From a checkpoint of a small transformer trained on Wikipedia: vocabulary 6223.
MLP neurons of a small language model. Each row is named by its layer, matrix (gate and up: input weights) and neuron, and shows model dimensions 32-223. Each number is 500 + 50 x the weight over its row's rms, rounded and kept within 0 to 999. Numbers have three digits each. A neuron's up and down rows have the sign that makes its largest values positive.
After each neuron's rows, "fires after" lists the tokens most often just before its 100 highest values on Wikipedia text that the model never trained on.

L11.gate89:516455506547543494558526560574534532468513556480475589478472468436484597607489454537553527549464579504464408509527629454456516458548521469539520458514452469453462533562446476545506457464519530547507557483446563483640498415476492516444545513462516524582460472548518478524445439547577454612384447557520536434536573522522475567469443571488518600562490480421532507612496600476521464485468421476451434489446519433530501541517437611468431465519448478561405453469591503379529583453515499487461561469474568541549495573544596552508538423432592480403461471503547486534508523529527442493
L11.up89:547521473429480585541466529515514502511538537551364526497386527400513472492477437496414678534537570496565441558490524445466453441530516400476590467477536469416486466574314560562480473491548438422496526595476488489509505486486528528587471498476427467419483477482515484461481537500458513516467537452518480553462551501499471520512501530543500489542487463406432496548389544564493505460514500539559607546436535393473530458510495550533535434485496422508539486488505550450561581545484536481474506576469525435475552537499499571561449525558444522481454444517439499467470478465613481520
fires after: ".", ",", ": ", "| ", "-", "("

L9.gate566:525480499532430508563473627538593499551481531405434539494399487577488506557579514556573538431484497495491503532446455538515487400515545565408612485463501462489534561518532467506535406473585525584575440485448518529399487543561473476428529509447479477516455517440497471405571504562559516538506504572448490507368500546461455460537526480480468463527580499459593500468483473561462551467448571544422540393469423411505461518549500489518542500482549524485419424558530557410510544523554485469507515561396460545526489499593544554508453562509579377463490525554560537496478544489434500524
L9.up566:537574445589524537524591500504550501591501488459456482541500540607502537552457579458539538459518423501508518534408496434440473490415569456489584500504494482484430610428555576529481462442449700420445487494566529530502569489584519507511537550433509485546500563512474507448496490493437502504372458514485536484433539506493507536444489514507521551524458499403559487494549535521546496528471481488452575508509518472449439623505492505513503523399549495400499453542489462450558533523495445488504460487492601460543490550580456447498544484499514487544518472408513586546617483553469469599
fires after: "D", "d", "c", "K", "C", "cont"

L2.gate70:538510501421485436444448456487522552476473422485502449567560424522497588420473557552466453481453526546500508448546530387519489394606558534547517480389398456472479543528563479436519432611422620522466505512487552412503463523440426518448564411412527581424498487532483552497503567478521515454531449555476445478576447537460443527494502540532530517418544475496456481443438527461467499483482415450540415416511460486532486496387538455496537587466505509523506433470465430449483422532546505607504493546460496499495510579517539565438488551515471550457457458551470443510509557539489467506
L2.up70:516476516444490542450418430536463580519462331461527479498520549515482491480499573495482459559466544473497452450474547509489529425563600457548495443514433428526489595578546449394493533596472572430540433501406561513548567512483416536505569466463476517503516466431477519617492504473539448497542514489452433498514466429502468551527531529530483554498592421530584461449489527443459589496527472427479434539617505531504379539410466520541544603519547530482511516480409447483448486565529442494551513498555486539529533497434582498512473581391368607561477456453537548471523534515457512489
fires after: ", ", "B", "and ", "; "

L2.gate222:546556531457434595457495582509527481448496551533523511443464509444536572499418570523569517561436427471518441587599387490453484475517443485595483552451539524445443521523482569471470573523430429539520517501508578461516514536450469484460552557492492518532489419551427473504521452472456481500513530506514386548531566499500518487405405466542559494498460506543595574443481589451471472603633474491495498495460531534401558510512525389470558465581493477552455532462478428417541439511453460520509522490504508494571542418528450510533462518405502502436500564499520488440430482540439541476
L2.up222:558425488538576586519491550465544484471462429602515445539546572568404511478530460525555472452571508520486414458456477522482524467428514459523528562529493519565597533455516558422543627463447459477560477489548538402471470449537539552488483451424488537418471447490477529600524476459438490517469408386531507502569484485513519503504469484510439477682504553480561544512508593401555461554459467551523490491513507502531505477484609535536413568543450470417443423519529437452532510530567482474480501475413540477451525473454544478559496446480443508491512440495509427599431466529547592449
fires after: "| ", "- ", "in ", ", ", "In "

L11.gate27:510484507582479447516560503517470446473413531528580589430405332422441546525428475532497525579563506509452528542483523482467481498535447509509458501516401502528447510444479555460474528486447504540436554466531508417511416595534512501411471439495473469475511519540531452483504470500480597472499511472475539489494541495492573523456463461584532550513512451501446457544493548517538501442585526488498448488482573459498434464414496554527557484487496422558552520384417491407460494595618502551468552448397395471529487507521492484449403501569470459488450420458434495447522620471428475474
L11.up27:532519468412437560539510501447531494567551482547503492424502533498462492460476490574462556579420505488517498466459496454486535467532449427624501448492489543463617574464443494438509597598466553524490531446488618473484560399412528472480437481563518461431520467510502487509542508473486485488456556551483457514529497625544511467526576576589435424496623459497519461528507481498439549475428426523574570518477487452456479529565565526548406453586498390462478554510528548557505475520447531432522440435483504543404563424433484494464425556589483524529397461486478508605441538544437543516
fires after: "| ", "(", ", ", "and "

L10.gate617:420473518412455468514569498465488539403534476577471547474476483478558450470483541512544587604498470573562477518490526449429525433451508449498523516433481581515487611473426525466554583399554518618597574439481550476565612472412473476490489484501402471473491414452484510617410495553514521488448413525498494508613517430555456576554466576438449557496495412449564457541463530398589539450451440483565570503557454573384507464483425517508443483469477578572474432558481479400512533515530521530454521502471515542519458493539559560550499453514576411502477408472422429478503498495418536460
L10.up617:547511408437459561509517523534404542459525447488476502442476419551562510636481443532465513533396450466435471480532547441465479411509481538498566521568529525481538575605468516490497428518559508559492541499478483419545448475579451484462489435412524494490360486564540527521525429450577497527456487426463486442463611420491440551529507592521561486512533455428579455476430452473478514504548502490505600495536467566452530538491474601491476452512417376511462472511401539425527583597490499505563496419432502464466437458489562522467390541573541418493505423480486496514492506432443577466
fires after: "| ", "-", ",", ": ", "the "

L9.gate251:570571559485557473502408583497428493522455431531590517449570497468479497501488444429552521534502472555429516514494564388464503570576564431511462463576410551511410476415478415524521472400441505392526527530484581435478509484490496447528450453460413487522481569456540539535551555409380530516438543483546462506520508553527478387483536493522537562393538482466482514506458470507583486415543382522503587463497489468459503425473394517428586458508460505489406535545552371518558552497571469519458474444466512403530450534550481482553442544480505525503480491471488477545547533433498435533
L9.up251:452477502395555494510376386423505528441505517533435519484550500486501532519513416551499488442503516536438520480528488525569503525484482434520411544543492517510622557406445512465456511401435451490575621484491499496537599433462620499445530410487532488399476543551487534478535432476531598564485442513426527499489480516501521570482480491490479500479465526451453509429547453367461497425518524517575467501579559501545507562498446531482471440443493522470532503455470417513493535480565535569593538579542504468441512450485510428625471492449554507477495493563417499490414462509520560448
fires after: "(", "$", "of ", ": ", "the ", ", "

L2.gate465:456524474477422520445464492452468494451482485512551519383577479473583436500412462368478511589508429545497513470491538453463588503535417496532566492515460380528464458494514525446581454493521432532507537479454570446495548513480495469528454472485509533528477498449483509468540547505433473509442486539533487511590532498586476667474534587520421514517437478601448492471520628488476480543415509504526450525475466564505480500557518565532688540536466587630457486446457537545540543523536511541489485506532613550472593504509501526567391533508492577480417490556538521504518547517469509484
L2.up465:517461546504507544523530531561452497425504564510617496481601433570520528493519500409493444488475487642505504463405507514499496538508478486529542492447483485517484502515498570484536488519536470473491497439489523471569545501403511467415452529529440435534415542471472571518519499531543486458490497540600575459502496442497517566496463610504505484429525522529458488577511406434439500425445469446492454513534488426499475460529473492451553551512504468503384468591407474552519393543585543569438459535573538496538487564474438588514426557512538503541412464484423413495483540520454531444
fires after: "the ", "M", "The "

L12.gate691:460481543447524475499432508424425480407522525458443495420439582523469536466500505433534489536544506522453481489533482474475544406551425533540471399519485575529448465485602475510516458521537523531526556562538496435566482449547513469507463484480556472482403495545479462537477428518494558467516443533436589433513689491524510455582465458445511485450481542491449459451489493438520535467519479506486458470527523528472548516515495453467566532495544540526593462465471480544545455466391596524471497536473474503463381429511492413541521523442572525484496540539572508615498540499513489525
L12.up691:528529519514501568457505502503582449429582474579528453392457524487439491519454475398550494387471432507493460516504520357489513509504502490520493545434561539614479510461523549470526451493506585556449438486487584522595547541491560449525439533436444474476452474494534513536619550497560505505562532447448471506509503591458375506437508478558534444492442507463459436544483504504494439566545523665465440518475456594468518516474445546548476523502461592511488437519458469560480503464476495610511567457559552479462416498457473491511394502499527590529472541431519473503505413512529482534
fires after: "0", "1", "58", "53", "3", "4"

L6.gate264:537524441423528470506475483486579534561542457489542516362426458526480443453527413472538526441474528498525406501447475526453528501481534547586514580502479522505493557545444511532549512570557486528480524527420484450434551466507470539437452508584547422544419417531480517438394479548494521647502509544466566451539535511522482442515512514466449556451506516500437448442462552438473620517451477441412519547558495441449517511437452573624568502562462467479480580457463561555615435483565454580506512559483343535558464512530480528589495541517525480454490522485536604577556561539540530490
L6.up264:551498564604469510473470467526523602504471436525527493432455436481563525559442442512592570479490556446433498482395495493531464477514501465534471534632490429481527487503482508518548544484450537488460540610463519490444441475564503552427461594526526436481441472520505550505445533514431517491464588518493512466537560566392505441431519405499489467541527463437473436539455514446582473619492451524442453463461375485550495437466456630508551455445591452607533554504531525437578475563519510513474475490402485638510455463543410459559532481521496403542514482449427566506544474473510510424
fires after: "C", "c", "H", "bl", "R", "New "

L12.gate159:525480471489397492555464496478478475482512447379466431449527494503448533508526510436557619418436433522527482556579457388463479524550502451505495515480440419574457578397441508496518485434477425574522565507546518485563487533454472391383496465490474512488512529513512516456554566474623474546442432434377380505449443527582493503531560455483478511454474487536457423482430537486605566442488465549533543583570479606431570513472543502523515548507526475507540392506500501538546473547406516451488578559455476550572523607492463510565451481540448546492565557532446505602560470441427506506
L12.up159:484551451500452515480516527497416519516540409535464557456577484556519521525554494510480498548494409423397374516491536546441553502611410542514503431535563470428482497454432479531588469505488567533518473486535643539502441538422531515487443536336460589572502475478584453500517513572510475445399471531576572443530461524512452530533470464471497470573481503561489588400507397510410484542537547584487594568522486537458405411479601537449525480481499518462455498462468448528492428550478507581458478507462481454536436527478526569534399449437542416472537436468529448543537428510470536580
fires after: "| ", ",", "years ", "7", "were "

L2.gate596:509502507429501515501470588532461517500469547514512463326605483453431441459541433400436479552510597551517561471477491563486490482485459572544480570484427494612517516436544564501467482545508595452525583471531505531427554509336495554548499550555555467525484589424529523422581472546514485490452520547553490571506568447520434505431552528399412538564520481498429485495546518493461407528481469469570489531474417464466526563480483510476426508448521534497528569485443523509511410554483421453500523499560528495471462449483430560485505536479568417454499480502519377504492523554452510450
L2.up596:476569464404498439548423558522386531475438467474552546476547422501533458458558478557559497561520578551515475488523520503523479428445536569532450470503477521551528506526490519510479524570427439384456536550537510547491574570316491606462536437504546452507520524480499494435496513523504459531517544523656534546589607456454434484450537518430481569502526453499474460559561562492460427588405465483550525566485442432545455557515448480517475615472544443502497438451460521474532463523537548468522533508599530594535531521462450526424557482497490464466503554413510500488472519467430493450
fires after: "the ", "-", "ing ", "The "

L4.gate274:423528627487460517530538491517585500455430500501621438587482417486459477461554495527482452561523571470488447470468615608581508389440508445554521523553430392471526525477505498490432478448480526523504517428551551435472444437614474518446516491453497418449454464492520474514442567576519424558452409498496485509405497494472380514566495552457519430487471465453532462520433444515527562544493525445476531506520523436438507475478465552483576427513563431426449542520613495537484440551533490416514617486599513530502450560455541441525542563490501465597558472465447505563611455566474524452
L4.up274:477569548468521547467507415524480511545502415475522483526423438498587509509593432538518446480510501529502420598478537539495487440514522485499491529506518463492470529467463439452510502491488616503556509505475538494420571529573498437492545448525461521468564501392478570424447491450476580472483483482474570498455410453526420661457476477545533502555502537490498519459449524462544520561565587398401473515440403477504445413519463517577484479496541451484481549495468570590520506517586528571484525599551542541535533618501526422557499522530552531554620488346449550402557441474480567410
fires after: "C", "D", "P", "c", "H"

L3.gate114:454553554512431558455416497521541497407468467475562576403469507502469496510480436507445555457415537433577497516571527534564544509541487540466551495514529417539482519496576462394499529437481425531581503501443517479473482422534411512515501487512456616541483490516543476556560552441467422433449526508502422491572486541559477522445592430520446573535530397507527487438430541480498485526487575458503510651537505521479475590479500533591567636524503465543431511437507489582512491508454391501519518526458461518476465446524522506589401500564520555520543553448536518412472548492540447489
L3.up114:570502538488431436448491422615496482422502433560479557551503532490435614543502525410458552448436533499554593586522498484505494451578516521411521543482490484455462527556519472535487511467455417433439483547458565575582516489520553574525418493505503559384438485514491469483466500508522397515489462447592451586491396521514439478560571489446466537494582485432521517504451549518535521526489478510506501534622525479639485481521448532512527426463524525544534512485517502428446543684507530529477521547478550541486483557510536523488390521536555482544470566526471449524464535556531556432
fires after: "the ", "==", "of ", "age ", "== "

L6.gate485:559549434497546374535497554456472481510431552575506510477566514622518540488514466554482580425532523474483568528557503490503471513598512460487532537550571523388600531536526477522476470411508627524533533509486468549473545513514518502435564518514621510423496483511476596532492543478500553519400477507467554443515454426471518505508406538519414540545499488520485525601475490484506535493553606509477469477442454613592536477587461549496499400417559496574503611448580443488493559567470457514501540632494514574502514521495499531490477488498549503584496520487495577527464535498531491529
L6.up485:483578587600558607528485528511501599492481522521507507551481600510444556531462429453514385416543448507495514480470592458426528516492487454560489483527511444401504478480472552486495567442566538510461545474519573474518496625582490454558540449574516468493496474506457466529413546590469450477575472523490442469429447572437533504414510461541481568524480455482426508434512498519530516636633548462517474533481497576452547540552520506565459489421470486483497581491469579518384441557468481505446588530553564393568452494546549447533411497496504551471423545446508516542477484526543492451
fires after: "D", "d", "cont", "g"